{"n_layer": 17, "d_model": 256, "n_head": 4, "n_kv_head": 4, "head_dim": 64, "d_mlp": 704, "vocab_size": 8192, "activation": "geglu", "norm": "rmsnorm", "norm_place": "pre", "norm_eps": 1e-05, "positions": "rope", "rope_base": 10000.0, "rope_fraction": 1.0, "qk_norm": false, "attn_scale": 0.125, "bias": "none", "tie_embeddings": false, "parallel_block": false, "init": "normal", "init_std_qkv": 0.0312, "init_std_o": 0.0312, "init_std_up": 0.0312, "init_std_down": 0.0, "optimizer": "muon", "lr": 0.00799, "beta1": 0.9, "weight_decay": 0.04, "lr_head": 0.0193, "warmup_steps": 200, "schedule": "wsd", "decay_fraction": 1.0, "decay_shape": "pow", "final_lr_fraction": 0.0, "batch_tokens": 65536, "seq_len": 512, "doc_mask": false, "z_loss": 1e-05, "train_tokens": 359100000, "steps": 5480, "dataset": "wikipedia_en"}
MLP neurons of a small language model. Each row is named by its layer, matrix (gate and up: input weights; down: output weights) and neuron, and shows model dimensions 32-127. Each number is 128 + 32 x the weight over its row's rms, rounded and kept within 0 to 255. Numbers have three digits each. A neuron's up and down rows have the sign that makes its largest values positive.
After each neuron's rows, "fires before" lists the tokens most often just after its 100 highest values on Wikipedia text that the model never trained on.

L14.gate406:125088119152089111132144099138125164130141087087161154159072157102121129107128142137117157129121179115104122161140168185138185097076191197142116153098079171158111131109082135128134194084092121142137113164106136173084126076116152143129120109099163097120139173175120156122144062092131110092
L14.up406:182100109133134076124155075157142214134164091145078153153071094092147115098117139133096092179095151102151109189120126172083130036120078152102163082165176138087150110175160119102063130155132141146125095120099140149065164113141105108111162130184147149128130129090159135116113154072117110177
L14.down406:129109045086138142183116192176095065069108162164146134135102148100098209155168168104133145133081181114143095171157131151151111147095165133132081118062155123106113171093167178088114093170121113144122130159138151100157091107096140141053119117112140057141090190117100168187137200077137109112
fires before: ")", "==", " (", ",", " in", " of"

L8.gate395:095175114129115112165138141110093121080077082140172108102089097093162202177104139108198106115132117126126159127101120143131161148098115110070106129059170135151094141124102182114133110112123120059191196128121161165088065136106112147121153108058168146151090124129150127153080115121190161124
L8.up395:098182085115090107120170140100103120134113118117145128160158168124154136134132112076139213134110122142125119116076125150115146151085089149107160149124161156151174070096157125095135098088082101122128137106041144149124134163151153134082083058164109095142220152086130110145176124124159170090
L8.down395:186188106197114126119165114140072141061107135130171088122114128108174097130109151105121156119139081060154167135078097119155168143130134086146124191113140111165134146123150170087114104135071063100158113125164171135103124103124154091101098073101147107152128144155113072150084086062169139117
fires before: "\n"

L8.gate360:111180144055105122132139141089118127093136180089109125168130157073170155097126176051137204122126124100104107118071105177107150117104126151145093134117155104128106121120069138162138090143148172121204123132154162133112065109093154077136121100148136143134143124170156106120096077096088165081
L8.up360:125138101154103122150187140095127121144101162094107119130068166085143100125115134104101129100127094050142149150124110177093145102115158164112123147094116118114160127152123128126079081115128130086144123107116129174120163173120128172156123118151145099098139177144058116085151079146061115085
L8.down360:125117077159087134118119163102111128146173133168116147100113147135141169090197148128192103131086136065094147133109106102136202177135123122138126170089140105087123096101115126130161154141125098142155143151081187147141090180107137145145125132162097061120065118102125132127107059100104107091
fires before: "\n"

L14.gate31:197125074193154114166128171157133203147102112135105161112132105132136205112120122103108129188137145110112056117107118120150161155165118168137143143124119142152177190170150117158096109142084156121149065149131154109146125106092097157147108124080116053124062169142143130078123118137134089088
L14.up31:132147159028072096147140121138092116131145116122117156138139128111094083155110104156191133157159169171197117090124119119147098131085133118078124154070112126137118101147134189217140121128138108090168105145134155112120057146124099170141202137122158128115141124102103125069148109168113120156
L14.down31:118083104139177114116162128117136151142171166151150106047136088134123196105171136172115135128139153131071108091142147134181175118170145094070086204126124081134103119111082102141143140100098116127139124149099072102118130093116158156154122101068160182129194114156116140098149164124157169133
fires before: "4", "0", "5", "3", "6", "7"

L11.gate285:140109143197057128097080126132098111088101120122159106128086166099113097136139119150144116165131080127144097157148152180107089102045084129152097199153163134103200105087158160164130115086142157100129092166141132131074083089152172052135159136160130119128146177148130115101153144103114113137
L11.up285:136138220153155159117131165129112089184102075094127083161151169146157118140075073150128149163150114128116227129180120134157149202124124118092115127037121117148127054154135067168191169122107118103101134162175081114201094160183151130119084113134091125167154086139145166136126129164181098172
L11.down285:139149106109146161189155198149137080108117128136123113112095157099115133099117104134118146057147096086138124137202097109113153080122155119170067178111122178103160146182120145120125146071187114110108098090083087119153157106160135153172135133122154101100154055080183142119129171147219156119
fires before: "s"

L2.gate291:201118161162139191161176113146094092117130075093136134196131128110112087107135114088140115076208114103106093154122101094183185164141136181126110160146130086145107128144082130100137118112146128129176148109112134079170192162103096102071118141155074128125120136140181118076121143153169101076
L2.up291:151108141106071124093116171108108125132145163134135098160141166134123100175152133057091155114146079082115120108113107114111102199077157159153112128078122110086136153130142128130101113133045086047154120084155154114124168143111072167183105170153141100116158091074169137082142163118094119040
L2.down291:152126103173156108135125158167091100098190123121168192135086122166120162141114190086139125114165129141094138136100082150138118124130074085102094179164110124121103070107133083114173182098160183169158115133118111116118099144111177105089154068168070185138087183153128097083130124122144128124
fires before: " |", " January", " chart"

L9.gate60:113137103163136166158148173203142149084068139158150147102120138151119132124133135154105175120136095136117135184132188168140076204136067089146104109135132127103106129121103145143159165092100121117163106173196217142102103072177117132156151148120167127068153157130170101079174126170167150140
L9.up60:133143155125116152065124127067153175124062121125146149130110084117075168172106103143123083149105120120101144137110140116237133132182072177136145199084110041070161083068126111147136149110073075126122133127160172096121154127108152141197114181173148170163150169153149161104113097077122119163
L9.down60:123139071124185165021160139119081092179124107179110151101121165132090085117158142136106140092076099141120102133137110146167138147146075120148091187101095120108135089066075116099170169122135124084099116070148130120195111150137156097129203124105085155126161120135101134107153196109118134173
fires before: "s", "9", " "

L14.gate215:133088149162142126132182136068133118081140125124160149075161062159145172116093123151079212116161128136147104154138113111122147170130162151127140128106148127162104150116080149173073176128090144119134116139080128115155124146089167096166209148137101121136065153048131124156100152177109154108
L14.up215:138082094063152071086139165098141105113139098105163105151185087131047091118157167185133161095130150120125169138101127158162139107112164132116147152098094106152171139145167113139123110139115145122109131215142090159082174212093105119098143153134089068087090134200037086112114166139097088070
L14.down215:103120111097161109167175114137130147084075079183111055167120113085098077104156104107141186145191164107139142117166109149159117171142147091196104162169135096167097109128164131147173167141114169128110122159126166109088125117092132123059118148095161115125142128175098087095129090152146122089
fires before: "4", "5", " |", "3", ".", "2"

L11.gate280:096121133153105099149119102150113119143120120100059083128159068136120146140144115118134140074156101155184151132130157152138100129147089159130122125092128131100112125101071146133112091133095078090202054089117142093109113184111148193177173096117159147094123170070095160157111126180140092143
L11.up280:118176167174125118058167129104150197108107112114126132141093154134118129150134175112123075102072062125142154127153127125133098135174122173191108080091091119095094149157119081189063122091135087115078102123095155161120069155109114047106176086137177137166098109040109145106193123103139149154
L11.down280:133179136114144119101082145158145125147140153212086105194152164074130141101102079168142134128131098134091090162100102103122122114101154131110097175135052138154099129155118110086108103176103174184106123121144072139198112125159131156113147114112145147126097089132112091156130133108133110146
fires before: " ", " the", " May"

L13.gate601:161091112131144136068169159172061155150095158109141085115155165118083139078121148166112098057161126171145164124140157165183168120144136141137152078124179226168113104138148174148177110090133083093123149152097123147129157124154107097087112118123133110135072141112117089150090152130149172141
L13.up601:195152137122133113121136131168145090118175112128125146100119179127083112159127121155137084122094103136149112194149129183154102131094116121110127122164084086111089184142094108132192168161056116131117146145145143141130142168179151067130171079196172101098133076126155097163132090127188091134
L13.down601:091110088096088067086126188128161128178137182133136082092101201162170193166107118166102117174141129137139136164129090149181151147108097114090076157105124099163106122126081175145117141123023091139108134137169153133117081113129146132153144073174125150101130184155142173132134115099139101174
fires before: " is", ",", " (", ")", "."

L14.gate621:105088173125175130144077090173077130131110140165122176103166123085092136122121201140120120155132148148103140125117115167128159163142130092163135110109131130109129104116117078077075158139058155169101074145070112108077137122167081157131113149083105145098132104091156067073124153171109104114
L14.up621:108114149161156126154122143149127119090150159177086077062171119118092090152135079143142120121140128100121144151134128145141147143117093145152145093146117128192146107182106170157104148118190164114080142111083134134146135145168148143127148184113147142117139124110159175109140134104081119170
L14.down621:105174109088117114150119110087102097113142133092178135165091087115122021155127138151128176216087167134116144128122085167120131114150115111106139139105116165149104130119142174131093138115041164102137115143110133143095153112078065115140108090101070101160092109146152131161140131126141089063
fires before: " ", " vocals", " f", " –"

L10.gate94:146133140145145118096150113186117148089141144116166168157093133117088128124094121118078120145140126133133105089210098165111143149154160087144147131151171096173143085133161079137147098148141087148178152153137179176153146137115120086152186099146106164100130096140127108076097111110147161130
L10.up94:168083036134098067158126136152077185192088162110108142148137143138143069135132126104138139128177113125124211128142152195085147150103098147121084107119101136103081129127134154046143076152113161121116043107067123103143128124158154145155118104174069119165139145103152149145146152127130096128
L10.down94:147148143080106074176141127136113088163139100128077206207118078088171182108160168093100150110136081149111148149117156135225163142104152100108164114113117097110120147131118129171129179130174081117143082086078153149064082141138113125143193100142124092134155112125145149153123157102070118123
fires before: " |", ":", " ("

L14.gate561:061149144122082109092156107137122078057155151180143174175106070137166101107130110060139109106093159123182148150144133180128170143077082149116099141129084134098123110142146115111141128083107121110061095129112163170144086153119190106109173116203098122135120082152094131152070165107126129088
L14.up561:141087199113132118071146117144095119129112112134139172173157097101108088149094130122109134129135066157122143126131151089098083160086158118143121113127137150119077148116097154087113134159095128162082125105089098205152125124141102098155110121167108151228192158105154097109154140118153172166
L14.down561:150097151082118101170167143146090148126116163145163143093127154109145099124153131133114112084139098079189113112175122128066150075105107094095143175160119148179085114215098135121157074127125123156105081152156126142125082098068147104140136142126115100154067117143159165100175160091130134088
fires before: ":", "s", "ed", "al"

L14.gate228:154142096130088139135129126107098145209106096139136103136142112124136093134127141121077108136179152132084166070125142134155115212136071108137132176116121144125154125129155175124130107108108100091159145128091078090096070171178111139132153064139099019103128123116126121170122109095170063174
L14.up228:169144164122126123086087161108164109155157089135203128148173121125165127138130077096160078111106137172101148078115109090187127152067127142095138107099115153132159082130034142139100134112121135166128108145096142122149161129184172106140215158113167152133140182093163113135170139122167146149
L14.down228:101097158120084190140115140142125133083122104132103113149112120123115141112147172171118134165113129139108107101087150169098108130188157162144127133084131122115137130059159165144088164097155129119081141091104130121140147096126084083112119124094119033141080103129103168234165154087110143116
fires before: "s"

L11.gate574:055151124153169129081093126136129150119091101122155127081157106139113086143156150225133141139125115133145082120210119164150174083093128144172137149169095108100155096177125110159161136132132139087145133110113169157107168123174146051095185109138166142121139147130120083192104090138125159126
L11.up574:143121137155171115136091186128165078067140105139164157135162100066168142125120114178170078153205113114168172105129128144100166157082139142114160111130123115110059161097145147179136107120095108157106235134136074167100111141108149105144086113143060158152118092067073152140143177098187113116
L11.down574:106124105173120097175123095090197143117130163163161128071153100145118159091181095110086097101086100132111124145133132153172087112109107146088131124133149106114187099138064136124100099121146096105108127142149143133110193115167112127126223095124199134091126214116146129117117114112106174176
fires before: "s"

L9.gate188:118091102124136101156223108087154132088084151092135138177118150070142143082102091120041141126146139140102149083180118144129127105158071144117155076098054141143121146076235083153105159109049114128152112115052082069091101174082156131116068150148123094086135158112123127076111145096159119109
L9.up188:100138137125099101112150147204135101094195125128107126140103119109138138149123156149170134135071118147100185174128146135143098154067135078135093137132148152146157132156098178122126132121122151132176037133162132151117094152175106112143134107128162102133119115156151160147118155136131152124
L9.down188:134110114093118134105094119120079129121123126081070109181135132161137173089077165101139152061159092107129109064116088148150088136124141123189125091106137093136139140128105131147145128133131131166191159069125125153079153111152122149202072137094069102170100120128117114037136140112162154135
fires before: " (", ")", "\n", ":", "-", " |"

L11.gate10:145111122126106149138115126198150128113076168087119102117172064187153141115061092180091155120108090135119134149125132187153202137115083163089107134115109105124074161169203150126078075125078101145071100178154090125159090186081144151137151172099078108103099168067166149089113096106133156101
L11.up10:162144179178167178049115166121149100130145138096196091124122187143056115150158190104167119212098114151141096092152123150108125102062140094114102203139165167095109105123124104116144080127148097199127128147147155146148094178119141108078144170149102176144192126121153098090166128061116172124
L11.down10:120125091146097110155121155133147153138147133136115079127148126100120171137141174147119100110088136127138146130127096148123140090060104116147079134099072085139161120123121104113078175130073112186092103166096100136111137101119148112143162113123069097149141155121078069126124139133081090097
fires before: " |", "2", "4", "3", "1", "5"

L8.gate455:111137141156153146171135139112147140108125099091122115163174102160127118064147125120094168089137080131162108174156065141160092162180151155155165111063096104149137127102115122122210055071121114098095099128112147100122154154087083140138160111093135083085190127136157130100129053092095119148
L8.up455:153153173162135115146148144139162158156128140078169137157087140196125135155156128133175163119139148093143155090078079108145095109158098165105121128119143108180139127093085105158156128119146153121082104154090130191187107143085110110106163138086145097200119109110044168171106152119139149130
L8.down455:103148090120162120163107126123111108090143181174088117127139132072114087087056095136161048127079116170115129142171147075140118066149110080130118095148136167118107094134147124121146108118066098125195095117109125158110121149086103065169132172115154144119068123156092149147192101067188119123
fires before: " ", "%", "\n", " |", " −", " the"

L6.gate582:160133119151158126105145174150104123112162182101106082112171079133130124149195036151126146135098134136075113089142165073146112089120121139255102184173117132144132123132112098116105150145120113153121053179133105107101132165107117123140120172114112164132115178164102131127161201156144125149
L6.up582:155067131106137103113085049082127134084145102073114085036176082140139138129102151133154161157156107122125201153128122091165110159071114091113086114110107115103132085132161193178186139096126147103121131068124139071107156138155137141084127121156151140098144135118200118122066138066159132102
L6.down582:121102102100169129105173145167097113168171165162089148177080148157136084129115138119137132134111091128187141123166176098154127118168182139088139122098131149146126153176070110105149126109105156129178109158098117139138126102109097064100168129123124148152128077096090135110110123097134105150
fires before: "s"